config = dict(
    n_layer=15,
    n_kv_head=3,
    vocab_size=3260,
    norm_place='pre',
    norm_eps=1e-05,
    qk_norm=False,
    attn_scale=0.0884,
    optimizer='muon_variant',
    beta1=0.95,
    warmup_steps=200,
    schedule='wsd',
    train_tokens=381400000,
    steps=5820,
)
MLP neurons of a small language model. Each row is named by its layer, matrix (gate and up: input weights) and neuron, and shows model dimensions 256-383. Each number is 128 + 32 x the weight over its row's rms, rounded and kept within 0 to 255. Numbers have three digits each. A neuron's up and down rows have the sign that makes its largest values positive.
A block is one neuron, or neurons of one layer that tend to fire together. After each block is what it responds to, as a language model described it from the Wikipedia text at the highest values.

L5.gate81:111133185150084155136158139098090102120104161094127082104097126052130125145116173127149185132159143140020142110134104089156074084095131155088128073107152156073129111215142072134146153144105144070146094121082111121097112101144146127130113156130085088129127163129162105086170105107118140130147148179119145081167084087091147101116111145065095125139143090111171113101163122129126111175118
L5.up81:165096131061108121057153150149126160129122164134145099165135147108121148164099162052174142159135067130095114125159105056113084094156114111135103062141095164147061158166055157132146150117072158117123131141107075153072127098147141146062075126133083106046141183145108104053097076154091150135088161100143176171144149155117114137076110106129095150134107151136138124165176105079175169080146
L5.gate135:161141100145151139099093127125167060115108115096125136086121124122127147133131136186135172116120145169183097136097206130115139108113149140122172151126122151130194130129131104169092168132126114065096090099139178151169131134092108124155129092176127159063090118156145087077080131118125106084121096098141089116172114142184106195132183064090086126132147106163123150126156146106182120137179
L5.up135:072129183134080149147080078143103151115122204147185144087118145126101091172154090125080082182145104147138143109076127183117141136122103156127133160175136157146107190135137203129141150142133162192125082129133124126083170080081085084144116089152170130098132118120135121103159200122128139157120161173096154072128118108096097092164164160120154084166105086133154153117134076101122165181141
L5.gate227:086102123193141101159111153124103054098150101126122106193101088136132103130138140135137105131084140136146072136147078153134120194096086130101105163091141089164189104107190113150150079072123171152107086117096056182101072134101142165125105169102105120101144124128133089113129130105167110141198110115095129118079096129143075160082126086152053153165106164142114133136133162149111176156173
L5.up227:168146114129107106081153158146088139122126055144115124148134128154115121141142120118152166099106169169094156146090102162114170121159197076106100151076178067179188098101101119099120128121126147134142090140135119134140120138194146119158090132095092130185126190177111143150146175114091139112134205119175086095087124091104069137079122117157166131139125084097138119133141120163067117056104
L5.gate302:133131098145208120141160150130171113070144158097161129137111153145132211079122126104161128111134110122132115153137034043104139090125130130056150100121106140146128156106081068158112173177038166128118105151116039128185121155101185114105148129146123140126127081124136157100098100100086129163148151143152166105160135122092117154139145097161105115116153169142133108149126155142118131136142
L5.up302:133105162114155151145103099189154102117156127114154170153103106168109084174129140160054137158113111103153208187130125165130129085161155101125085081098111122173133146098098072070148053131192141122137074108184169154171110108155136081102165082126106162120118102130131151101138135164167135132149184109147128127086094114125100078155091104129148087153116091151150074075130102120091143158120
L5.gate361:132071115101151117128163088127107124133141112028087052122179115130173103115176155117094148090147097088097181159115134170142181160155160077135131139181138164050119119182121117122128153144162120131097165134141142150097134113143140090182121120137107117156095136114070159208090084124140187102100201163095133113128071116140113184156157125132152098156175097125158146078166159115081066126155
L5.up361:168144089083097120122138120119129126090139114161085085164118187110080082092190117142102120101127103127129160067120153151084197172138102099127186119147088141057120144180136156112090144127155067117115111074112123193172127143209104099125129105135077093152134145156073113167176158091094164123124126146112117095114122023148113090050161104109126180117148126063148172086164174087131058133105
L5.gate421:111082073158101144128126093153115165091097156090130114079095147147119126133135178153119124127131096128109149062117103138131164100179119149088139097089071171171132116103134172054133141106123134136051135115086125137173147121174134051114094106144094158121118117179097079129113199157161069143107115078152131123107109148118135154124122112090193102166129042118160108125166134132129191075163
L5.up421:127156123136130164068143204148108137078169085158080166065152127072132112157166104092093171070145103076084103123136148083147141114176121147130122162126073169099128119094119177099141147131170137140117153163149148118154210088141138130138096114142083147138142160099133126067118070146121138129150146096131083120107136126150134191173147123115152123114135193139136094175139178097130141173105
L5.gate627:061095145144052086165180128113140113110131131150199121129143131106124129128150065098159166173089078097173155130139166077152143095140085106140165149165145071096146124062156092193072116152152138122099114125107084137150134104139149172105165111087133134107088143154151163150112095155127104113198127134136100084186113082119086089119142054172100114134158164141156154091142154089137167101108
L5.up627:117209149152098089149162113162084147155149116143128091158078093122112163149119119149125138100109145126137098151130145162184131161120119086144179164124153125110165099103158095134067156147133093169080151110132118182118128054097128101096120124100164172126081158098104122200145095187121128118159087138097155140117132107153105104162145081143140136180160163137200174120150176041076152113143
L5.gate651:157138158163127072089066139110119133112103113103120170072065038129142119149133117122129161140121121119131106156121111141155143114122179160075063054137120149119127119107107157103045197130080204161154110148116101117090166142090094137107103108154173129134103121130106095142074109067111126135118184125158099130179069143064121124077118167097083151139169148114154124120112137116115185140135
L5.up651:142151157107099153103104134070132136112099077076096048171151139076118085185141079142113103128124190114111160112153137160163117177129112134110142123109100141078069134166107132050133099125077156135050166140152096158128195150147173176123092146088131168166197130120162071113095154124136144127162183131151103107150148162112117142137138113137109123137117121103153220137183141125161138086153
L5.gate693:115133131133100148116085111139141091083175155118155170134079127078086125082169184109172121166079119101130089137073103134064100132124101150162147110182142120102169112149127080170125127098069104151126151138099101135136082157129103091167168093146151177135119122164135114096169117131132148109111133134164112102140110147158089166145090093094092096084179106081091147145100137079217133146156
L5.up693:101150185091123119102134165077146107132178148131147135111143124187108127131162119146087164122099135143158066131141133097164101151151095142128142151124091131146157100178096095143152166130160038110128105128105153077192157161100113088147087098144126220096147138102192099157113113119101131103054161174146140117117146152100083115104109107079114132101162097125136136158064148131139101119143
L5.gate921:142158155110164122152146149136091116160148160169130172129157150153089144154167101131114120125148134148126158123172142114136104127141153078117095105116086093092136081104149162170126098149086111133136146123125144116158116101097109092137095116093109094093060145166072123112095101100154113184133096177150117067150095135134116114094134153099142155034161138143135088120119171125162121120095
L5.up921:073115151125114111088156101094118168126100091153129129113131103144148153152123094167154164094083120097160180140144167141103163142178129180165135112105092123151098131135111081203161159110092138126125178128143135080164108162157147106200118084189110154101101158113114122094116196077140134147079113055114063087032108162099133125122125137167176142160136150160130203095129120157134111135126
L5.gate1097:161184109076129166144141118123108149105132148115150134114124134103078160113148110121117113084164163147187079135157096082139110071091122154048128137146120090132187151184179144068181119130092088132096092115230136140107171087117136084163173154115128107135131141146109124119111089104109138140172156084093145131138135147168162095135139109086173029126105150142148107097137181179142056123094
L5.up1097:148127115123161150115173086071088121159091162161145148155184116174185196104131111100123085112107150104163133154104074118132133170117091142114129123145067173134149137132143127127085137197176145098154163090139127158170129163108127140084071125107169173139096134123137098145155099121082107125167116145126149125104113163144149126132088107113104103071100128148099205122148139206141120169085
L5.gate1110:117149053154195105122142093202115112103117152130088130129162118149133077137142112083085094093131107148083106082098143180149156086133075160101106104166088132149132131131081099179136172120207168085090062128071167138093100110127118140141123142190097107090079121131131126147163138097145150090156141148080097073136140114189095099068127192115149109062096149100208127127156139036116067106165
L5.up1110:102124157163140142131160104183106175112115121172100153125054143135212126092165124159158139101069126143107121163125155133170171097151131131128175140144058094041063138175136102131131109117132156105161168117076136155098142116121106122203055157157133123119141085124145144188103107126129111122160162215090110124110118139141109164164129104182130130121149172114159133154154139032149110166138
L5.gate1155:106136103114161126078126179136135175123141159149087140131155176103146175183159085127139104152190144121144156110155182100102111118127128122109127099150122146165124177132163115112126186142094078185087053152148127127067157153105176089140099092169136088079084125117096105101153161125092126155163054147162126139135151134163096038143152142111161130153134154148160101126151122117145123061130
L5.up1155:101127130113126176145124150131134182105131124091124119075136193134118154216142175065147093097133076158128150118169175085076183113096085062176130104102070102104125173093149147115072086160172128102071153137042137177136130122078154158151119075150175131075171137141149123148141151195141104147124109086112099132141131159142125196096140144089148166151087109096155154159140171176136092140064
L5.gate1309:129105101092118147168118141094138127172140067083113156210137127147117123166135127123090095092167121169135170103070121113129124050115118105125100115151125133138129096102107162166132158107107119165140126128135130098104112108148127163140103130127097099146126158089133111144152171114082116139119101114133081100159130070087154226180121113163162100115232106092096105142119104184141119094133
L5.up1309:118139146128098118136078121125147099154157087123137144126102129123113151141162085110145059137141111172160198131147072138144077113132077124158140112164156182129136079110108106121109120183123116133097152085112163183146114116108096122124062124135156062160107102059146139147141115106107102184087108139169205133089154160133108104152083095172171148119117170096119153169081125112175095123104
L5.gate1442:099097071080160165107123161158046129105148122138106115115151118142136105121142162100191195138100133112156106129088112135166106094117056141037104197091059128169113172126060126119105108165143102110054136173126162081150110097124098103173196132078144130081159123100146102147097099137080099132075157124134107122095135090132097113150160081103158111115133108122061090115159131072126129056126
L5.up1442:167061088103125098129087106144076148139108133163132078101184104085096134100163083111158189149126094124123157083089129099072179113155082161070108207085084150152140138121114068135165100179133156149152142143099099133125083122148118191126184110112139113097122136079130178144086130191089104125091096139150118151143110102130116125137134084093194192142113112113127111202156127166117104155144
L5.gate1520:068119162199128128194104136093095126150117184157158133060131157158098077071098080191164149103113117106068055094069161122110120171077155089147167142127100115108159115152098095146094095146098170070135160151118088087156126109122134115145104079114150125094115154106115132136153121081118133131105124122169150134143164088146126148142090116129148159140084069152105167158160140100126108153148
L5.up1520:179094150126087186138140120015162171134087111135134119118128144134108094106080134162097144120077157150148144120034146153134130149172128121142093090122097178156136139083090157121132143166141170104122122120178087096150122089126164137177178094156107138121163146174095088088129158135114145091097131116165141126150129150124081121128163076111136074148137142156129145166119053157129142192074
Description: Final pieces of field labels in infoboxes and tables, usually followed by a colon or pipe, such as Resting place, Relatives, Total; also word completions after R, like Rem, rights, Rome.

L5.gate204:169126118073110107140101089161126130144162111078130137088097107167077166159170124168128129119131085121135095177089090148121112128079147169152114153135127149107090076128086187062135130139148111115070172168136125147155137131123096094073154126170087136098158119117141090153133105157094114101105151116126094180140114120088080145189115075120115102130153134122102184123147070143139123197160
L5.up204:145123101136078132132131172106106156098110154171111129143165132160122109179174095107137136143205180164120147159128134101134115116118113125148179145159090074099082131162159079140157158147140146133084082087144101092140081147129160104144135114091180054163164129122154129083115101152181133145139114099180170086156151133130125125116097123183138127113142115135170111128125070116155085157146
L5.gate209:145115127188153115116124142118123138120136073137115148081118099148093091177118140083152071138111112208142083090105125098085099112151143076144112118098120167108077163091164131187163097141115162096112176168090141155102163050145166145133146100124137144084091151083145087128133099090115097195119117177083094161112140168126161104191083178143146172137137103153162101140198141165140136231114
L5.up209:142172130223092115146130141089141057110133055158090169107090118192120091114201110167139066150177158115132147130117109096143139130141110152106149101179115162132153140136162169073142114166105124098147113166128173148178103073172126154117181157164112146084095171128088121112149123101121109100162163104145106108071167082135111126139095091139100110094091113128086178187117140122080139116166
L5.gate258:142096116142118123118111120068191119096092137113172058153176126101076152097153143119106095145207125171090106079182144152088086086209089091181144093122123120144124176159100163179134132160122141193162092094139064172103107109129102149106159107107106102090121090135142042116156116142151077164088149088153194105168173113138124140107110142158172116146165087221087094125133098079161118105130
L5.up258:065110161139080184114122157065162153110195100100147129140121132119109154125207111151158128087094105129133133131153152101131093162167132161121167131122107161153119102133128124172093089146116123099123165144133075130166113103166146123159138058152114129106090140124136154087199118121135066117129131084097196112061108166122107157125104123122098144072133158154068165141107160138119036143093
L5.gate547:056128178154169145124150100133153073130143123140140151071127120080056098131111129109096120083172115182110167110170106135142095115149126117135138169087172090138144126178092119116164095149112136131107100175126068128127168104089144124126139183102165106114133090141112063132104130156136129129139134078063131147115132161096125085071151073112060105153132077117123187165121075108151093159117
L5.up547:118126113148054210142118109133178076138099137162133165177118083212132179102053090138148118166088232130069144101130124125154041128148145084129093124206112144138151156166140107121151078118083136093116181124109093144157128136152152063078137117139153158148117147108085083126184120111111163106170127083168126092133125149088088105104135151185102123138120136164071132126098104156133045149116
L5.gate577:159077174163155075144154129119155136175137117127147177110139128156142071085146084101139122090161136159144153108122143153104111048150101141128175155120075160100081073149158129105152106095109129145141153087132154135111152078109137126131090146132122123125133196111113137134188109093162129099117115096139142137109134166131074172129147162129128147165132126175134084113166148136120100122128
L5.up577:111147156115163154128140114121155116169119103147050112134140098173064081142165086140163136167139118111112155135139118131139160086152058149107146087152110146121063180118069147160145103101124179107132137100167123110118081122096158069137174156140128141127141136112126163078124136065157091113081172149117179094156144130066126136141128097215080151101104123150124096153228130102142087117111
L5.gate698:138077131130124102189098102110078135102091120141094056122137115162149140121128143160124162151170103170186133132130129162132146114140136143140090117134103121136139087132119061127220142151165162154112113110171107142176138133080144103124127119144113150140126107151150128106159151116081105176193142117176094089105097176199135151122121154064094115183081128185101160130167149058132126072114
L5.up698:126156090145137130083073102145102078143143140140134135136135098150106104087128135100085095108098112098140183096157076163120078129173193120118176129196148091149174106123138124150175160157141159095201146123141104144155159114085153143089053120090157118093133162179219131106145153137101101115095075137153138122171154148047123167108119071137103097034035110135138087093167138146129144159101
L5.gate719:143122215111193092154106101110139168093147162175127155078164151106092137088140072096155136111207116064116150167099142128100115153101097104148145147134123094170114156112128139129103146104116097125163124178145104113109122118133056114122128113079073088158076129132125183121153123113183105150161150155147162162120208149109100084169207118158102130075130133069088167145172052148088168134051
L5.up719:096084126085159097100111098144141058138101165145088138170166090131132107173197128113158141185152159156155172138067139114157139153105174100153146113125130159125140139126164145105138095138142149200160171074106131109123070164100146159196116097143113137156124072117175153162131117102126068124107117076094137114148167158186164096182132092130099158091122071111116148106162188155114103086113
L5.gate865:125187134136158153128108130113079107167127111077161138120142131133159102138161184107112118107123098216145113094147125132124116117128083089141125137104128128142140177116103115166122106159189107182115134123134087117104150188161137139082091096120126096164143126064128112116092075117187091147128137145117114115132096083152095081133162096160093075138221090162100155128099149102106111155177
L5.up865:157152114147150137145137108122123111105179109117132149076140215139145149146132149117153121145092077138139143087084113163117129066120114127226126166149151104132147184131103103108103063145139118165109181106111209102188101143129126164103152095074122080156156109146112111193077084152109162079091130154146105135097127136100071133144143071144145084143208122118140165058147077135105072111109
L5.gate951:130103107104140123141221093148094118116157134072091159118076142110116082126148165122140098140109110155143164132164146122098090100112179128121157132138076129121085176160153094147165161166193097133114124089128166246081099144114092211129156125204164115125151148095123108104090178121101158133150099158080172159179113114124162130150100164102095141130154146171171099156133119065161119116155
L5.up951:080126102138135136169144130116165075057138140132135150123132146129093090143177203124171176127114152120128140182126093135081061149133184134090090148135109163130114159104094141172157194148166088135068160086066183159079073127083129149116092140127166163118141095162152117089107140118104188100133160129131088047148147155117135144079107106152132116108156134107139126157106099100165138134136
L5.gate954:122116127094151171114139151094082155066068174155067146142137073138104182178163172153100116197163157099085141120124060088184048114107144062119136092107233177181133139056085100113146146136103112149114095161120145155094147125155081159114162126126146152070153134135176180115109121155155173164112127087123156057133107144084159088158133177108131129119173114156144151095185155112036120142098
L5.up954:108225139122134160136076124139047126152152146126126137150105144116106127150094158131106153158122141113150123136113086130140102109140108157161107160153160123215143084056180127139138063171143167129123092191124093161099125112177105136090136192136067129125074167122143143092196091140141071141170173163128108113116141098118136128098107128125141110143165122144111148052152112134164138145117
L5.gate976:108178095097097149140141091102075137148171123120126169123127140138101071128126146134082139151156047114176122106156173122168135072125154104154100128111093140144180142130128083108165180127078180113093145138138163139138146100116159142145132133156052166096164156156141133168119128118159131151107134134118089052119172125105056142156098128142041133145151130132140096166172061139095100174148
L5.up976:162073057173088156145144128126154193098066089157105129132119114122062093121173049198115069126074105184073165132160145132165141121072144102087154093154100192099149141129114110128166152162066185114104110095127111146087127116139137115107114117141116146144173120081155092126095089078139113091120111121076098086130103149116108114138106087140090169088148106166187107158170132143111142093112
L5.gate1035:192105109170137159148158110104182107124149141095161109088117119147102058142137134157126173146111120114087107117200140150156160104133248120119141142170070116089123086113155130107147133118083094175154168114186156127147094130127137112137140110108161143109114176130071126123116091064137159113187139156097133138168111103147078120168174172093072118170127168176095122154193137186129207117121
L5.up1035:135147102149083118100173115118128113148159090216145105139117074179140167127127103101156102106136124122166173125171150120074133101095182155185144096089138156166132111132131145145177114158157108125126122136091152136152132123133121195122141112107048180139128125119124118093072135165116130116111119188103132162156130102061121137145080181198107128120150178105144137094072132064165138153134
L5.gate1058:091110136101118097091167151101145129085117126134105125162154089161048101134139096197165104085128110110127122124101080211103137181094124083168165121075150181106097160102111131149157102134088183128131147122126154215063177150099130097167168131146149108141177119184117084113164124138112108091169090151134101110154095120131111107109146066140136154117086198099169150185127119154217143146186
L5.up1058:137080166183133076100124157077141153156128123188127169127130158079120075140106093113151153139096098078100122131160111098092202115104082152095162162122092156109168109124105146121185143116137166122158162096142118192128146126174114106145168118100097160182110137102071111109171176144084181108135139116132060107127071124127148170152143114180157133087104093126073152126148075154164146129185
L5.gate1223:118152074123097079117140090171114119138120043147167058078148117155075124100143161153143124136132185169113094123191126131101144116133095151111196141086096126127122147093109142091137082130169119144161166177163163126072121150112053187133144151209166104159107139059108163084134051179137165070157129087079106172158144117099158167146163146127117150125187152155073147101117125112110166185098
L5.up1223:119097126190127108122131147160091128167107146103059114095136137166063076097140115090128113169117127202122147122067118130155114170147139137099089153117171143149097168119082124095137158112104180078097118106142107142071161128112094165075146134144131125086149163139159070107136070145117134100084122077119163098086157179122176038152133066089140079118169150076100087130082122189139066096156
L5.gate1290:086122086143123075064133114145161070105139181150146089076124138096077129146136100188116084103178118133120111184061104188143143101149151141082129123139136140144047130111170162202151113141049165122100120118153096147044082200144149156154184185109134132165116126107105098102120169161087135094164160109147094181117103143077099109119192114114174125097116139126060192164139125152098168148102
L5.up1290:078097072115155136118143113134153150085088166129102136108066119145178134067132108190145114110177165159142102149117136168096155144109105142119143140085147109135159149078110157131142148118101104129104142168136142102135119105132131123142103075085123118151120094119115116169162129157083103089175127104163133123126102149147103112137103102106152168124130156124140117109125101087086142073109
L5.gate1399:063140132154163125104113153114124118113182093174091138030096107112135157129170105150158165089143136149162104129147179165175109056138167137154131138151090122142126134186112169132170136155106193101094127152147207172176121134151140096181125199105095136100121139127142158125122101089176121093131151105083200114166153091114130147150135112109145129124073147174132097217146122111122146217122
L5.up1399:137087095101142138131080211130105136126110178133183185197078137101100106167165176195126127116145162110168131089130148044138168087122156142104105095132118177157134068029168134102167130131137157130136160139149159170140132141109188186101103109113063118161125121059167051138173134127086137117152097092125208089139125137133090115152071117142071162113148119129128111158118142143117131159080
Description: Month names or their word-piece completions in dates, often split after a first letter, as in March 14, January 3, June 1941, plus weaker hits on other word fragments like Morris, Rome.

L4.gate179:065121111154133112086121096206163114136137117113111146133212134136046124131117106128136132084146120150118132162191164143125100126093168076094182137077061124107160134160163143138162093200135132109191124096156108139085142107061101151141134122107100177147147122197202097160114105054177132079157145077090151098118114114121104124116123086138014112089187145133144135149168109150095133111107
L4.up179:092117114160121169118123095165168120169108162156130176125101116118087103141163095122165126128115160214131117136180144133098170139122173141112138128095082105130158118165141098159196111175204136070173136164162135157119180087078108147124066120115159189164140139060170121104134113076137154137183148078115095065119061138111115126150120186115112150113145083119120113121155081133097112124120
L4.gate489:144105151189161112149130185135099184104152149088105116089116158131095164116093111118160146106201112191137077164170127162121092147085108130102171121112097141150114182138143097074145180165072145147130185169107177114091170086107196124119108147137134104111134124101141119091157101091109102121145137128087053091114101098106139139130108107166136173131135193139085139142156144122116088119094
L4.up489:079138105072100095095165146099111152049156132155106124086164107155079064185118118146187121116093100148111192130120118089101063155144161069100137090120094155103094112104187115171167095147110107080099079127090115162142134169087168116109107114091134127101161183177173085117110146097178179104141173098164138127120082067056070095129140126123096141118134134111095128122101114141097134120083
L4.gate786:130182152090159121122096164157135110150134145138093117132117117171123113119151115114158132107111095141104122146169078154092118131184116125158108164046166150125118117087162163145077096159169175125101160175105101106165097092096143083126158133150169129095115068079136173122103052112134187092198077105112139089105098180142151118115094133127175135120155124098179122121146099089122111134119
L4.up786:128186124083161154074134134118096097147124157145113099132158086171112114173115111125151110085149112115097149113110123164106128111162119122045138141089130063123085123112086113200135137101149128150126133117145125097158156046113149108131114139092161104100162080117091122114085098085113107138103133149111133106089169193112146063183017148132100145107103084109181118144174182084105147095098
L4.gate1323:122117104172099203088167092203169108138100175140069157139085150178106091194140096125110112125068087137175178144167152116096129125117121122149079150163099104139149163114125142165155089161129149105134113154127159192141053176126170117116143140117148089150150148131142084123118094173163133133181137158118137116103092094149131121152098136084129080116095163088119106146108191137193135132090
L4.up1323:131139123131101154127094136103153107151185071067094086063083142112087067151136096153068127114131074103115183123135114157198149158130062118099114123149132098112143093101167172084188131097079159149172092120173123094191126100128131145083121135092116144152225099122138164146127074097173095095163120165076153125144066115098129099068071078107128079132144178071139138064149141119072162131159
Description: Month names in dates, including word pieces that complete them (J+an, M+arch, Oct), e.g. "born June 20", "On 5 April 1997"; weaker on look-alike pieces such as Nov in Novgorod and an in accompanied.

L4.gate205:071143078112142105125112140117098077130122120097103098181114090167078188103094092129096103165074157145128193144131110146089081129119159144118102141093138090133033140106143141200175137109082084098107136118116091165112152192150166088091121152117185178132168168139116156160116178158166128171112170136140087135102128148154091096137071121111174174143172120131150092125125195069128088123105
L4.up205:075125099113169091182082150062120131111147126088117108131106123150113178137063106186116125183158167083120170163177114099124125139129161087130072158106130118171101121088163154211126149108083115170128083097106140121148169172155179101150160158132170156092153129090123150121099139156172074174056117080184094117078160147129101128173117126138176155129162164119140112127233180078104093172131
L4.gate624:130127100117131133118157117077132124117170166125100148130105093098091121107208143112140140097138160090057143099163063140115109130120180108102099113120154144147089104111131129137101121122125125179066075152131119108101125223115104084155133140131154115097117154122117157102156112141147169110125109097076157173091095100100031156048149085088139097161161191202079142197121112108093177131116
L4.up624:186132196103158159139201089089132108111144068143076190139143102156178155145124148146147147171097117163150134155093137123094132183097141120113096140143167152128131170092188144143130107147143125176067128082155133082101142117163178096137093210127153124119077147116154132120160107084121085130117123150099153101126107132174101080112138136145151085136133180194104101178171064178154148169115
L4.gate808:080162103147134124089128161075123098124119150128073089123178164065110093144168045124167154080092107099144129173128140109148149174143167073061063163139103068151088046099115124141080079106165070181114145101124201143112223095059136130085115130117152105171146131143156145133134148184103086109143150110101106119111116134126100122123163160173199164107165169169123133147149171064130150188052
L4.up808:173192142128170138096133119119101143098066168168142147148101104159123147153098126123102146135087110171147167173169165119165104092102116102088117173084122093134124092086082176135101102138146105127101075144099160124199205135146112157173108175087152134110179129140141142120118142134138128113133130134099144130065143134095124136136198141121088147107150152149081187176136127115118192131102
L4.gate1459:186109130146117120102126056102178075074130125099092115144118110155157013114133094130149184131158109149161123151147086112152118155144113143192071141130124082189120099131168165127199117208146107075092157127084126095132119133173127116173116134112146107128183114117088196146091138142197147140153106104140093131166184149096113078115148149136118119138098107186152111104119136121152140163149
L4.up1459:132069126110106141079116118081100085098169138141064081093146061116050117129067162134135168081192137118113115200148120121083136110122171120113136087114101129111137109145098044144107134166151113172126128123107159159138107130121168079102096159173061127169132102155171163110091152134171164145158124169155096145135130122058117168090164136075138184178141121159111107139093106060148120122130
Description: Words in Wikipedia infobox and table lines, often field names just before a colon, such as career, Existed, Source, Total; occasionally mid-word fragments of proper names like C-ant-rell.

L11.gate882:185143133138177131149196117177134142181212129137110127103141123100172105180145128112118095152170098171082153109130152107129086097122137110137120146130094161129138087151061160107156135102144081139111111126144151125120185102170104165106116171114109103216142083070164107135127134137119125110168157138125133142094179137081204099154131110058099093111125139116161102151115064183150099121106
L11.up882:115135178113121201083142176147133145165091083151109143048160142163055116153163080151134134122122162144152171090162138140147095059147172125119088126061108161137141126139164050086098128145123115117112134182143095103136122140117166130089131125152144137163122117123161177097102113101129184098126132110130112148094085191103177122155152142107092134105170102133139151150132082121049165117093
Description: Separators and next items in tables and lists of dates or numbers, such as the pipe after a year, Mar after Feb, and or semicolons between years.

L11.gate947:181158160126166142149102122151103121059086134103167105142126109160052088153108094113144188134133151176113083155155133106052174117141194145104056108179130057092112151158103169155136126123097081148060084078142116155122170105152110176113142075112122141154119123192146090116134117144127135121103123134134126161185134151155138170158081148053142135153103165135103156113108153173110125155199
L11.up947:114102145118111142129179143135178136117143127139120131157142075185148144157120091222127172164090146100103142068146101134101110088125088106088117135146082149101105149149104157127132148139104085131171156147143116114125079138149133098110137120117129106118119058128172103171114149109140076083080172121154204102104108142139093177117134154152102145163147071153131151129131067130137112177119
Description: Word pieces completing abbreviated column headers in Wikipedia tables, such as Re-f, G-A, No., (s), %, plus infobox field labels like Born.